python train.py --d_model=224 --n_kv_head=7 --norm="layernorm" --qk_norm=true --attn_scale=0.177 --bias="all" --tie_embeddings=true --init_std_o=0.0428 --optimizer="muon_variant" --lr=0.014 --warmup_steps=0 --decay_shape="linear" --final_lr_fraction=0.05 --seq_len=256 --train_tokens=309600000
MLP neurons of a small language model. Each row is named by its layer, matrix (up: input weights; down: output weights) and neuron, and shows model dimensions 160-223. Each number is 200 + 30 x the weight over its row's rms, rounded and kept within 0 to 999.
After each neuron's rows, "fires on" lists the tokens most often at its 100 highest values on Wikipedia text that the model never trained on. A number after a token or word is its count.

L3.up317,178,184,256,200,210,188,201,214,228,210,194,166,177,178,183,205,221,222,176,192,195,162,205,186,245,160,198,242,191,202,144,281,186,215,199,166,221,217,152,201,174,217,217,208,163,193,187,232,240,159,208,234,179,199,201,243,167,205,214,182,229,179,179,188
L3.down317,175,156,201,170,263,152,234,187,206,226,157,234,198,219,146,166,166,225,223,198,215,196,213,180,236,229,209,210,185,145,151,190,197,223,190,232,232,151,178,227,168,212,212,200,164,193,203,163,232,225,175,216,186,215,218,192,220,192,233,196,155,234,283,175
fires on: "," 69, " and" 30

L2.up374,202,255,232,197,191,232,190,227,250,164,159,190,240,224,194,218,166,199,150,239,240,202,181,268,259,166,202,150,163,226,221,201,160,191,207,168,174,236,179,191,126,178,214,170,203,188,252,251,181,224,209,175,195,221,132,241,182,188,192,179,231,152,181,215
L2.down374,215,199,167,199,211,171,238,178,226,199,219,202,184,157,181,181,178,241,142,218,222,183,188,166,164,176,203,152,183,220,229,184,191,218,192,209,216,208,196,221,212,215,207,197,215,254,226,156,217,204,196,120,135,194,138,235,177,152,106,179,212,203,198,173
fires on: "ing" 40, "s" 17, "ed" 8, " to" 7, " him" 5

L7.up161,223,188,210,214,248,164,236,191,192,170,187,147,183,223,175,199,191,236,166,176,181,182,266,217,185,231,205,128,201,227,150,218,207,190,207,136,155,187,252,237,194,205,216,230,232,160,159,219,194,183,176,221,197,211,114,175,227,286,158,160,207,209,183,214
L7.down161,219,179,104,234,209,260,193,225,204,194,158,238,219,178,213,185,217,175,221,197,141,192,217,187,224,179,224,255,188,189,165,230,221,216,179,167,202,126,223,151,223,130,229,238,162,248,229,222,196,189,175,200,174,207,148,172,179,188,233,183,206,179,239,221
fires on: " on" 25, "i" 11, " released" 8, "ma" 6, "," 4, "ga" 4

L2.up151,223,168,233,176,200,167,192,159,248,197,232,236,160,221,210,188,199,192,211,190,267,183,242,188,210,200,170,210,210,198,228,197,216,156,229,168,186,177,162,199,140,196,193,165,244,202,123,216,224,244,173,167,252,184,153,205,243,208,202,137,275,209,211,213
L2.down151,250,164,224,222,189,170,158,168,191,243,182,209,175,191,225,209,214,163,181,216,135,202,156,194,215,166,182,192,156,215,166,177,192,179,174,204,206,269,213,181,125,216,206,225,169,207,230,195,229,189,217,210,160,243,229,211,193,193,201,192,157,208,215,232
fires on: "al" 31, "ing" 19, "s" 10, "ed" 8, "y" 7, "val" 6

L7.up130,187,194,174,225,171,212,228,215,180,230,184,201,266,202,203,243,184,217,196,143,250,171,260,168,187,190,194,217,187,190,252,196,269,255,195,207,204,219,258,240,172,194,211,181,159,209,240,149,184,164,213,214,226,208,205,189,198,228,135,174,194,172,175,199
L7.down130,175,176,176,232,205,181,196,225,228,160,192,209,206,224,233,164,236,170,244,211,136,183,190,203,189,208,254,150,175,259,213,227,201,183,202,185,199,198,171,177,189,263,184,221,166,191,124,167,190,228,214,176,213,231,254,212,214,208,120,214,210,213,258,225
fires on: " of" 27, " has" 10, " had" 8, "ly" 7, " for" 7, " with" 5

L2.up32,193,180,263,244,192,143,222,201,233,209,199,203,187,222,140,221,200,175,205,178,156,177,192,229,184,212,169,180,171,100,229,179,190,269,175,178,169,169,170,184,205,200,216,190,242,197,155,187,256,249,171,195,189,196,238,214,171,191,211,255,229,204,215,221
L2.down32,208,201,158,178,248,188,193,208,201,205,205,180,216,219,229,232,184,196,205,242,198,207,213,254,201,209,203,210,204,265,213,201,255,198,188,181,213,226,161,242,190,245,198,224,187,197,185,214,292,176,198,231,141,214,155,218,176,182,219,203,150,168,200,195
fires on: "s" 51, "es" 17, "e" 9, "ed" 5, "vol" 5, "d" 4

L2.up859,188,235,247,206,184,202,195,256,213,157,256,201,201,202,167,192,176,233,200,190,166,198,181,177,257,237,221,191,235,179,207,189,205,252,232,193,245,195,193,149,190,217,164,198,233,213,152,245,220,234,245,220,198,251,136,209,216,164,216,202,194,213,213,174
L2.down859,247,173,243,150,190,180,189,183,168,255,177,251,209,177,213,196,204,194,208,214,226,192,183,218,184,183,235,211,237,201,172,182,197,255,262,153,198,244,239,153,193,197,187,232,189,184,224,179,161,244,237,211,213,131,224,240,220,206,171,170,202,229,192,189
fires on: "y" 40, "or" 9, "an" 7, "ak" 6, "am" 4, "er" 4

L3.up279,198,191,177,172,182,191,219,192,194,195,253,220,172,190,196,221,169,205,205,213,196,256,160,264,170,195,237,183,187,198,214,237,179,218,217,200,181,219,219,209,204,161,174,193,174,202,197,255,185,219,263,157,209,194,197,202,228,195,212,100,243,200,183,214
L3.down279,250,163,204,201,213,212,177,167,217,199,188,175,229,239,200,221,175,191,199,224,243,174,180,206,256,211,206,139,247,214,201,177,182,161,239,151,144,231,237,168,204,197,175,227,206,177,143,170,203,192,228,215,222,177,186,226,196,202,200,193,213,210,140,191
fires on: "ing" 42, " to" 9, " of" 8, "s" 5, " for" 5

L2.up139,238,200,230,240,162,203,229,204,218,137,241,201,163,193,156,128,203,181,181,219,211,215,143,255,244,287,243,251,218,209,230,230,224,184,180,203,225,208,185,209,215,173,221,203,188,170,262,202,228,214,169,204,251,203,212,161,212,136,187,195,203,232,225,183
L2.down139,207,139,213,212,167,193,235,184,202,245,184,172,183,156,230,251,176,204,187,214,203,198,245,162,199,225,219,213,258,181,157,219,157,160,163,179,163,164,207,251,200,205,177,201,251,188,216,206,226,204,162,232,197,181,211,164,157,183,195,170,171,216,151,233
fires on: "s" 65, "y" 23, "is" 8

L4.up429,210,203,173,168,215,166,215,225,206,200,206,217,211,173,205,186,204,191,244,184,177,212,178,205,242,135,218,203,218,174,187,215,173,265,219,185,188,202,196,186,272,154,181,204,161,180,251,191,222,146,180,197,205,202,212,255,155,283,188,206,252,230,182,202
L4.down429,192,277,211,173,212,229,183,189,197,159,219,251,178,198,189,177,205,197,194,175,160,202,168,204,163,186,164,233,201,213,191,162,202,220,198,189,187,260,170,169,222,173,173,196,196,253,161,257,222,243,174,254,195,224,207,216,227,184,223,155,200,225,259,222
fires on: "s" 20, "t" 16, "ir" 8, "it" 5, "mp" 5, "ef" 4

L4.up81,211,181,233,239,183,181,209,137,200,159,203,201,187,191,155,181,235,196,229,201,185,202,188,166,231,175,211,162,196,250,202,159,216,189,218,155,155,201,259,220,138,251,181,193,185,185,180,244,237,192,205,205,242,196,195,252,262,244,160,192,196,181,229,191
L4.down81,171,222,233,220,183,255,239,231,191,241,193,217,176,179,184,144,165,205,200,182,184,226,215,193,185,172,269,196,210,177,157,251,233,209,202,244,179,256,237,168,197,231,223,225,182,204,222,168,212,223,206,255,150,233,163,192,217,187,236,134,163,214,169,246
fires on: "s" 25, " of" 24, " album" 5, "Billboard" 4, "ing" 4, "y" 4

L2.up315,257,196,183,167,273,204,178,235,187,203,218,223,227,147,213,206,195,175,173,233,224,178,185,260,155,213,215,164,196,180,197,187,184,237,166,208,183,209,176,219,168,238,192,233,225,167,145,176,240,195,173,181,149,181,189,189,199,206,241,160,234,187,170,197
L2.down315,210,195,232,227,188,159,211,150,187,171,155,231,224,244,256,209,190,221,171,192,178,204,215,219,227,233,202,180,241,204,224,114,188,160,212,176,222,230,176,192,237,217,196,139,177,171,222,204,197,246,122,207,148,202,181,118,246,184,155,158,190,215,201,223
fires on: "ed" 16, " to" 13, "designated" 11, "ing" 11, " described" 7

L6.up665,143,221,213,210,203,171,183,239,201,157,229,206,141,194,187,224,181,203,215,222,176,230,208,272,168,186,170,241,207,204,178,211,232,227,180,178,233,210,230,186,187,163,216,177,197,156,221,216,168,245,217,251,188,177,213,239,189,142,216,128,181,176,239,192
L6.down665,198,155,172,191,139,187,220,157,206,216,228,237,221,175,198,186,241,211,201,209,178,206,212,158,188,183,165,178,218,180,182,182,165,179,172,252,189,254,251,180,149,219,180,217,175,120,201,218,208,225,210,154,230,201,178,139,221,192,158,236,194,204,218,193
fires on: "s" 42, " of" 7, "-" 5, "0" 4, " started" 4

L7.up18,164,174,182,243,217,135,165,168,165,192,216,187,253,218,176,206,216,175,179,209,225,196,135,164,186,228,209,213,200,248,213,247,233,198,210,219,243,188,195,183,199,183,218,235,153,213,206,210,237,199,164,123,207,166,240,188,174,208,221,226,235,192,240,166
L7.down18,148,191,174,168,243,198,203,210,247,202,210,173,163,263,165,259,183,215,238,198,231,191,180,174,207,208,206,215,204,224,207,188,222,151,199,193,181,213,195,190,198,217,223,183,169,189,213,190,228,159,206,205,138,216,229,184,229,239,198,189,194,194,230,160
fires on: "t" 13, " and" 10, " but" 9, " put" 7, " not" 6, " Although" 5

L3.up386,246,197,190,130,207,203,236,214,199,189,238,273,223,204,174,162,172,201,231,241,174,192,192,154,159,175,178,171,243,216,236,220,169,164,165,175,183,182,162,247,261,192,223,193,204,207,230,207,190,253,167,206,207,279,195,217,177,165,243,139,222,144,234,138
L3.down386,160,218,229,222,175,246,139,170,160,207,179,233,233,225,187,170,163,216,197,133,203,139,230,179,220,197,191,206,221,178,177,214,239,216,238,205,162,244,256,187,164,205,219,216,175,179,254,160,213,152,208,178,208,169,185,164,224,237,185,131,127,228,208,240
fires on: "s" 43, "\n" 11, "re" 6, "ist" 5, "er" 4

L6.up438,206,238,187,170,160,162,226,192,176,179,213,150,227,202,181,233,187,191,220,218,153,166,147,247,193,296,200,199,171,217,197,227,211,203,189,180,206,198,167,226,249,193,222,239,254,209,170,158,208,192,161,187,186,215,213,219,176,202,246,212,208,208,256,200
L6.down438,188,171,180,180,220,174,202,268,213,235,208,159,245,175,151,192,231,193,198,255,224,182,159,213,247,184,242,170,193,243,163,213,209,188,230,138,197,199,155,213,158,168,170,194,196,181,182,176,245,220,195,183,198,237,196,225,195,208,239,229,227,163,218,203
fires on: "s" 64, "ers" 6

L2.up714,232,174,214,198,206,184,207,217,208,235,235,155,181,220,157,178,159,174,270,205,176,174,158,197,209,211,178,178,199,220,247,200,202,212,221,116,165,196,221,229,191,274,140,137,234,220,183,181,209,246,223,176,233,192,180,203,199,181,200,223,236,235,173,190
L2.down714,147,207,147,203,207,178,194,190,273,151,231,225,210,219,260,223,212,164,195,189,240,246,209,181,234,185,172,163,200,186,182,194,184,193,183,203,215,171,185,225,200,199,196,178,204,221,234,219,213,264,182,245,184,168,152,175,195,206,207,220,145,176,223,172
fires on: "s" 64, "less" 9

L2.up668,177,201,217,210,199,184,247,207,242,212,221,197,207,196,198,199,216,186,211,196,248,204,139,157,210,192,197,198,164,202,271,191,185,188,249,242,204,173,223,160,206,145,182,193,201,160,197,187,160,231,175,226,236,223,199,265,207,245,180,237,207,225,137,209
L2.down668,184,178,168,162,207,215,193,203,231,231,213,227,157,228,217,190,191,126,203,220,186,183,188,186,198,154,120,200,181,125,208,190,161,209,177,177,194,138,188,197,230,164,194,196,199,233,169,191,197,175,192,203,202,219,205,182,201,249,254,167,233,215,212,200
fires on: "s" 38, " of" 19, "ul" 12, "pl" 7, "5" 6, "l" 4

L3.up478,150,253,202,177,180,217,222,207,223,224,177,204,214,166,134,173,239,216,220,153,221,193,231,164,272,226,202,167,251,262,199,175,168,273,195,218,132,222,180,172,218,193,229,232,215,167,177,235,221,186,189,247,207,151,194,234,221,193,206,187,191,176,199,166
L3.down478,208,202,204,242,196,190,226,155,215,227,176,192,132,215,158,223,191,153,184,217,192,177,252,200,211,226,183,187,196,132,193,223,189,189,226,167,185,147,168,242,191,227,251,190,180,154,180,193,209,200,230,285,226,182,215,165,193,226,197,278,201,230,208,230
fires on: "s" 65, "ity" 7, " music" 5, " activities" 4

L2.up85,245,182,171,226,196,240,194,191,168,156,182,223,169,164,236,185,198,214,129,237,203,189,177,227,222,179,218,171,181,185,254,166,132,165,204,175,200,198,146,244,203,231,207,228,176,217,238,241,230,194,175,177,161,204,177,203,234,234,197,173,219,218,180,206
L2.down85,189,196,207,191,178,247,163,191,234,205,173,142,157,182,172,192,176,179,173,271,181,143,241,176,195,227,211,249,192,242,181,254,158,197,219,187,234,201,248,196,206,128,188,212,183,188,214,208,233,259,163,178,195,187,195,221,186,239,171,181,192,197,218,242
fires on: " of" 45, "ed" 22, "ing" 6, "en" 6, "el" 5

L3.up383,179,188,112,230,168,206,167,225,260,185,179,208,169,241,213,196,250,180,194,239,199,209,195,241,241,246,192,237,200,229,259,168,222,164,148,205,242,221,228,185,192,195,232,196,211,197,195,174,208,232,169,216,222,221,219,125,206,156,207,186,208,186,204,233
L3.down383,216,146,235,194,212,167,190,199,202,243,150,264,176,179,186,208,205,216,184,202,170,188,177,202,207,217,207,204,204,149,192,156,140,219,229,232,268,170,215,237,200,193,167,254,220,196,183,174,155,181,207,205,191,216,123,205,129,259,171,210,174,248,220,179
fires on: "in" 18, "s" 16, "re" 8, " city" 8, "ri" 7, "er" 6

L3.up196,186,200,224,222,180,210,205,205,171,246,217,219,190,200,196,217,226,206,189,226,262,208,188,257,174,208,180,172,233,204,132,221,200,272,231,196,240,196,199,228,233,184,240,173,247,189,188,218,156,199,213,180,160,170,207,235,215,192,217,137,206,177,187,193
L3.down196,201,175,182,204,220,218,177,169,201,202,187,218,193,187,208,160,218,208,185,155,232,196,185,228,223,194,185,214,174,242,206,219,221,219,200,185,181,164,222,157,197,232,198,215,183,264,209,213,202,247,234,217,183,184,197,259,195,240,167,196,190,196,209,194
fires on: "s" 27, " My" 22, " of" 17, "'" 17, " my" 4

L10.up698,183,210,172,247,236,207,228,199,207,200,247,138,188,143,286,208,210,192,206,174,197,207,197,179,215,171,198,243,200,251,195,209,184,242,221,189,223,222,199,195,197,219,210,197,209,176,207,192,250,204,200,199,200,201,223,234,216,185,145,190,165,171,195,157
L10.down698,173,192,146,220,195,227,180,232,197,183,185,174,274,178,193,210,224,176,213,193,144,226,205,217,150,227,186,253,226,175,205,226,229,167,163,170,201,134,166,188,163,204,201,207,205,165,205,234,203,182,199,191,181,195,183,218,181,151,122,224,240,212,217,214
fires on: " to" 35, " |" 18, " for" 12, " an" 11

L6.up368,227,187,194,149,205,222,162,214,205,220,184,236,167,205,145,258,136,206,197,219,160,194,224,203,183,207,194,188,233,246,202,179,194,229,149,137,193,194,166,223,218,173,214,199,209,239,230,229,204,207,199,199,297,203,188,198,197,191,152,155,201,185,165,215
L6.down368,175,215,175,177,187,232,194,158,240,191,192,138,240,213,228,159,193,194,239,182,202,224,223,194,243,219,187,175,183,173,217,205,227,191,218,219,183,222,155,199,196,207,185,179,226,160,171,99,237,245,203,165,230,218,239,224,185,171,170,152,177,195,210,188
fires on: "ly" 31, "ist" 8, "s" 7, "th" 6, "ac" 5, "c" 4

L10.up572,161,206,215,122,183,173,214,170,177,229,221,223,201,210,181,189,242,202,190,217,142,158,147,157,226,230,195,234,195,218,239,213,190,178,228,153,253,236,186,187,176,185,191,226,203,263,211,234,213,192,170,168,140,189,180,233,202,221,227,203,264,157,232,236
L10.down572,148,183,202,151,219,207,168,182,211,212,190,188,203,266,173,215,209,189,197,185,230,249,208,234,209,164,222,195,184,113,199,248,217,206,136,184,218,167,202,170,195,205,225,197,209,185,94,230,208,183,200,194,206,245,206,163,212,173,228,230,176,188,248,220
fires on: "s" 56, " and" 12, "ers" 4

L6.up100,198,184,196,209,173,192,215,203,230,181,169,212,194,244,225,223,175,209,162,184,194,193,149,253,227,177,190,210,210,198,225,143,194,209,219,209,175,154,166,232,191,172,140,187,171,191,236,248,228,201,204,235,205,154,147,175,195,169,193,159,165,234,182,153
L6.down100,189,213,177,195,147,190,173,194,191,176,228,218,220,225,164,186,192,224,209,200,213,221,227,222,196,216,191,194,224,246,207,224,185,190,189,219,185,185,216,209,227,141,226,224,212,190,174,174,206,201,231,158,203,172,196,180,214,139,204,170,228,197,199,238
fires on: " of" 25, "-" 14, "ed" 11, "s" 5, "a" 4, " on" 4

L3.up187,210,178,195,135,164,181,189,168,279,215,182,163,247,228,150,203,219,215,229,144,217,235,203,158,202,171,140,183,171,173,190,181,215,162,155,189,176,185,220,206,181,236,222,167,217,224,212,232,200,169,182,203,210,192,151,169,202,233,191,222,230,157,177,252
L3.down187,178,207,222,247,202,183,232,229,161,160,167,252,243,230,208,180,251,220,215,166,211,215,266,205,143,195,217,186,212,189,199,204,243,218,190,198,169,204,231,175,162,215,154,229,196,177,279,219,229,168,148,219,181,230,222,149,200,251,202,181,177,212,201,239
fires on: " of" 18, "ed" 17, "el" 6, "e" 6, "es" 5

L4.up169,186,166,189,183,187,182,200,176,205,182,211,201,220,223,236,191,199,235,229,172,218,180,258,171,220,167,218,166,178,199,107,250,212,183,199,158,212,168,217,220,196,220,201,248,171,237,193,251,179,209,209,232,230,208,230,256,259,180,173,197,227,218,178,150
L4.down169,232,250,194,236,148,165,208,202,184,166,162,238,173,222,211,170,199,219,239,232,196,255,215,175,247,168,210,189,212,152,248,235,232,238,172,169,215,217,218,225,185,171,199,237,239,213,166,147,231,253,182,268,196,159,181,257,211,195,209,208,252,177,200,242
fires on: "s" 23, "y" 19, "al" 6, ":" 5

L2.up380,210,208,185,159,200,199,179,195,162,166,217,160,170,202,189,228,233,214,153,158,240,233,216,215,204,257,144,154,196,196,200,239,214,220,172,211,244,210,174,209,204,186,247,188,231,183,238,246,164,179,210,194,175,203,181,148,194,220,158,209,266,189,240,218
L2.down380,150,180,151,206,195,186,158,193,284,235,211,199,153,143,200,187,216,183,212,209,184,247,210,215,197,211,152,231,186,220,170,216,208,233,251,197,120,216,174,160,188,237,179,230,177,265,217,140,235,245,216,242,229,169,193,181,222,190,187,160,177,189,245,194
fires on: " of" 26, "ing" 25, "s" 14

L2.up98,180,174,196,265,139,191,239,240,218,216,226,164,186,203,163,165,188,164,228,157,201,184,166,222,165,245,194,229,169,207,211,187,188,223,160,236,196,179,243,164,176,201,172,153,211,171,163,191,187,214,246,203,154,197,216,218,201,204,207,264,222,209,218,163
L2.down98,235,237,171,170,156,196,169,162,194,214,222,220,184,222,192,220,163,224,146,226,180,224,185,200,118,235,199,210,196,232,225,202,235,190,190,213,174,198,165,266,199,173,222,220,178,234,228,203,193,180,211,229,188,239,211,239,227,180,197,177,178,202,172,195
fires on: " of" 22, " to" 12, "s" 12, "f" 10, "-" 8, "." 6

L7.up786,168,181,186,197,228,171,220,197,205,155,224,162,220,198,218,195,162,208,258,205,202,191,179,266,247,198,172,160,185,194,224,147,173,228,206,234,203,172,216,196,233,171,167,189,200,182,210,216,222,177,220,191,204,243,183,214,213,197,218,214,176,209,213,223
L7.down786,222,223,235,184,186,204,190,209,187,225,198,220,185,160,198,177,156,232,210,235,218,221,192,211,145,216,198,190,199,204,220,218,226,184,239,191,183,205,178,153,153,172,148,239,170,160,183,196,203,187,192,165,173,255,195,126,187,181,236,292,197,172,196,189
fires on: "." 46, "d" 6, "\"" 6, "t" 4

L6.up554,186,239,183,175,203,191,195,254,226,227,228,202,209,178,184,223,223,174,208,206,188,226,136,220,179,181,168,226,221,206,235,201,194,225,246,183,193,200,207,164,243,153,203,236,192,203,163,162,222,240,232,194,200,154,193,212,230,207,162,221,193,201,183,197
L6.down554,242,228,186,216,247,209,194,149,174,209,235,207,207,265,197,201,192,166,247,209,218,145,211,198,249,228,133,184,215,158,210,189,212,242,199,177,160,212,191,187,165,214,242,170,176,212,204,203,180,239,247,242,202,232,226,184,203,207,192,236,135,184,222,181
fires on: "s" 24, " more" 17, " of" 10, " only" 7

L6.up117,234,204,236,192,229,188,169,137,218,236,182,211,217,204,188,148,250,173,214,258,236,235,228,205,203,171,201,190,193,191,239,184,188,175,219,195,185,187,172,178,173,221,161,232,218,238,227,226,179,243,191,175,198,198,186,155,195,160,208,237,231,204,118,151
L6.down117,228,217,246,199,240,214,210,220,233,262,236,169,158,214,247,133,229,165,188,180,227,201,214,148,232,202,180,222,234,231,212,253,170,187,154,158,216,161,214,190,185,221,180,207,145,182,210,194,182,195,180,243,180,133,180,194,241,214,176,169,204,236,174,181
fires on: " is" 30, "s" 17, " was" 11, "." 7, "," 6, "t" 5

L2.up536,186,194,240,213,228,191,186,218,182,259,223,186,219,278,93,220,190,188,189,195,201,219,135,232,208,188,200,166,226,183,209,175,189,183,208,188,189,196,236,216,238,237,175,135,218,167,192,196,202,227,216,157,221,196,208,177,181,181,223,237,147,168,203,188
L2.down536,227,221,212,186,226,234,180,199,229,221,152,190,207,272,181,196,194,198,207,218,208,171,198,238,141,249,218,200,245,193,216,184,264,209,152,190,209,234,193,204,243,145,187,204,175,169,199,220,200,180,199,173,240,196,177,165,249,192,203,182,239,200,177,195
fires on: "D" 17, " to" 9, "K" 9, "d" 7, " out" 6, "za" 5

L3.up244,192,207,166,229,188,160,171,172,205,216,170,195,275,176,206,223,170,245,227,180,250,267,211,179,181,189,120,240,200,223,210,239,196,191,240,249,179,240,219,215,192,171,146,223,222,208,209,89,182,169,251,224,233,176,203,227,244,188,140,179,175,193,199,194
L3.down244,259,182,212,178,184,172,182,186,158,155,195,164,280,187,143,235,236,167,256,216,190,252,201,232,204,185,163,191,189,203,205,183,217,154,173,213,220,180,200,210,197,148,193,212,194,182,208,195,200,224,161,192,248,189,211,254,182,184,208,193,197,175,226,308
fires on: "ly" 22, "y" 9, "o" 8, " of" 7, "cre" 6, "ting" 5

L3.up704,284,236,236,168,218,240,244,204,215,205,263,165,185,124,203,205,214,160,161,248,230,196,183,254,196,193,233,211,146,188,195,197,222,221,261,183,177,189,186,161,201,228,187,241,154,189,232,162,157,215,215,143,222,168,224,176,171,224,238,133,195,219,196,175
L3.down704,189,193,134,192,259,218,138,204,236,172,226,177,179,189,257,217,248,194,208,196,210,190,199,199,247,184,227,179,221,189,219,205,234,229,220,218,244,257,207,166,239,224,102,245,144,186,176,206,256,243,217,196,193,149,218,182,182,211,156,226,227,215,209,194
fires on: "d" 21, "ed" 15, " to" 13, " By" 12, "ped" 9, "y" 5

L4.up359,232,194,194,214,220,224,178,216,201,186,203,188,199,180,238,175,203,214,184,205,194,234,191,191,156,208,250,233,209,246,198,220,229,213,205,185,234,212,192,190,249,158,165,191,167,172,151,183,224,265,223,166,188,152,151,228,223,233,188,168,144,190,119,220
L4.down359,200,172,170,180,199,139,176,184,166,200,211,207,198,274,187,248,258,211,194,190,137,196,262,214,208,199,186,193,208,197,156,234,265,236,195,218,223,230,196,205,179,177,201,174,157,171,162,155,149,199,208,216,181,205,233,241,205,238,205,189,177,211,209,242
fires on: "en" 24, "s" 15, " for" 13, " |" 6, " of" 6

L3.up487,193,250,245,169,185,152,206,209,216,195,159,246,185,240,246,215,163,197,110,175,209,236,226,238,267,201,191,222,167,172,218,173,234,221,201,170,260,159,221,181,158,219,173,186,190,187,183,238,205,296,218,197,190,161,184,187,199,182,239,176,202,172,218,169
L3.down487,203,168,258,236,233,188,176,220,204,206,241,185,237,231,126,206,256,163,204,211,209,194,172,192,183,211,174,216,197,203,165,222,182,207,189,178,186,295,224,197,193,200,198,227,208,195,218,175,166,176,184,209,268,200,236,186,181,215,192,170,217,230,189,248
fires on: "y" 19, "or" 9, " by" 9, "am" 8, "h" 8, "ir" 6

L4.up282,132,166,183,173,213,255,240,222,188,198,211,179,141,162,213,118,157,127,256,169,205,197,182,248,211,210,216,194,206,187,221,160,179,272,165,160,235,221,227,180,182,133,156,166,188,171,189,231,201,194,245,193,198,245,212,226,185,218,178,251,230,264,227,179
L4.down282,216,241,120,203,203,189,165,195,220,208,194,257,229,175,210,189,214,181,154,206,221,220,250,217,167,187,164,227,195,222,161,205,164,190,205,211,154,227,186,251,194,228,223,169,219,191,159,238,170,204,204,221,240,197,193,192,215,219,186,184,178,206,258,181
fires on: "d" 17, "t" 12, "ter" 12, "s" 12, "f" 8, "et" 5

L3.up273,211,235,168,286,213,196,200,256,201,251,213,199,186,187,227,209,160,199,216,220,233,234,123,243,153,239,199,162,174,265,155,196,204,215,211,219,263,250,162,260,204,220,205,203,206,221,222,209,206,215,184,138,203,146,225,162,231,208,191,203,218,142,200,266
L3.down273,187,188,210,189,202,153,111,169,206,217,188,180,183,206,224,175,247,202,154,211,162,188,166,151,168,163,177,160,193,208,201,174,131,206,219,183,203,233,254,164,174,187,216,223,254,160,211,233,260,207,202,223,225,185,184,204,213,172,173,162,110,184,191,185
fires on: "s" 23, "'" 12, " became" 9, " feel" 6, " find" 6, " takes" 5

L7.up165,267,226,201,148,198,190,193,213,136,176,208,220,197,176,174,174,193,165,154,146,184,182,191,169,159,192,199,137,114,212,199,204,228,184,172,204,154,183,200,242,209,237,180,199,214,181,167,200,239,190,268,193,197,181,189,206,212,185,231,216,194,211,164,184
L7.down165,185,214,163,225,209,204,228,162,256,167,179,221,223,247,209,233,199,219,194,205,214,171,216,181,232,192,252,248,197,206,168,224,189,169,186,164,198,213,154,90,231,176,199,246,160,229,237,152,171,189,205,209,237,198,212,189,173,196,160,154,199,212,161,156
fires on: "." 74, " |" 8, ".\"" 7, ")." 4

L2.up785,143,156,282,219,262,244,190,243,217,204,184,183,173,162,182,250,183,179,150,202,214,230,235,240,181,180,270,143,224,185,176,184,207,231,190,196,145,196,137,199,184,191,198,178,220,210,124,256,212,164,175,192,212,178,147,160,213,224,279,185,197,196,143,188
L2.down785,218,193,194,228,144,152,238,221,200,205,162,188,184,180,187,213,194,214,190,173,251,226,136,173,158,184,183,194,205,171,197,168,131,154,219,205,190,222,225,215,228,193,235,234,195,189,241,183,185,178,233,167,223,183,205,166,242,212,214,177,230,204,199,141
fires on: "ed" 31, "ing" 24, "5" 8, "4" 6, " into" 5

L2.up310,202,179,226,202,216,174,184,188,244,184,186,188,234,248,244,189,201,222,173,196,218,190,223,178,200,194,156,213,192,142,188,201,222,203,215,201,178,204,180,179,138,172,179,179,242,207,174,193,217,194,190,207,235,132,192,202,210,225,222,195,252,204,227,186
L2.down310,209,216,168,212,198,208,224,160,204,198,163,280,209,215,191,214,211,262,220,243,200,227,252,241,213,224,214,201,179,187,180,171,220,203,202,278,141,204,219,188,210,177,190,174,194,157,220,201,173,221,184,194,215,197,198,184,180,228,155,195,146,202,237,207
fires on: "s" 45, " of" 18, "ed" 8, " in" 5, " at" 5

L6.up146,197,206,264,221,272,186,190,219,191,210,263,214,201,208,219,166,229,210,243,226,187,272,185,175,173,136,188,202,211,170,200,145,157,226,208,168,161,180,152,193,227,190,220,207,188,227,191,194,176,214,175,238,210,225,174,175,215,176,232,222,154,186,161,202
L6.down146,195,202,213,198,198,195,211,204,204,187,190,198,193,212,207,199,159,196,192,157,188,237,153,183,211,157,208,171,215,244,222,222,200,234,152,187,251,240,144,221,196,199,223,154,228,214,203,194,202,218,178,210,168,210,168,171,148,227,232,164,229,176,179,211
fires on: "s" 20, "e" 11, "ven" 7, "st" 6, " •" 6, "t" 5

L2.up3,191,159,202,208,167,208,242,227,177,202,194,179,205,197,190,180,164,229,214,201,189,141,213,183,155,181,194,182,214,208,252,168,191,220,215,183,288,177,263,157,173,244,152,198,235,216,250,152,168,205,221,166,237,182,272,175,200,181,208,199,235,229,227,195
L2.down3,176,195,186,233,175,213,217,230,234,178,178,183,195,150,231,163,216,152,277,175,160,208,218,175,203,196,223,184,200,223,200,205,179,186,192,213,205,170,237,259,217,194,215,182,205,216,197,157,141,176,193,247,216,286,189,209,216,186,213,180,194,246,172,119
fires on: "d" 16, "man" 13, "ran" 10, "ter" 10, "s" 8, "mon" 6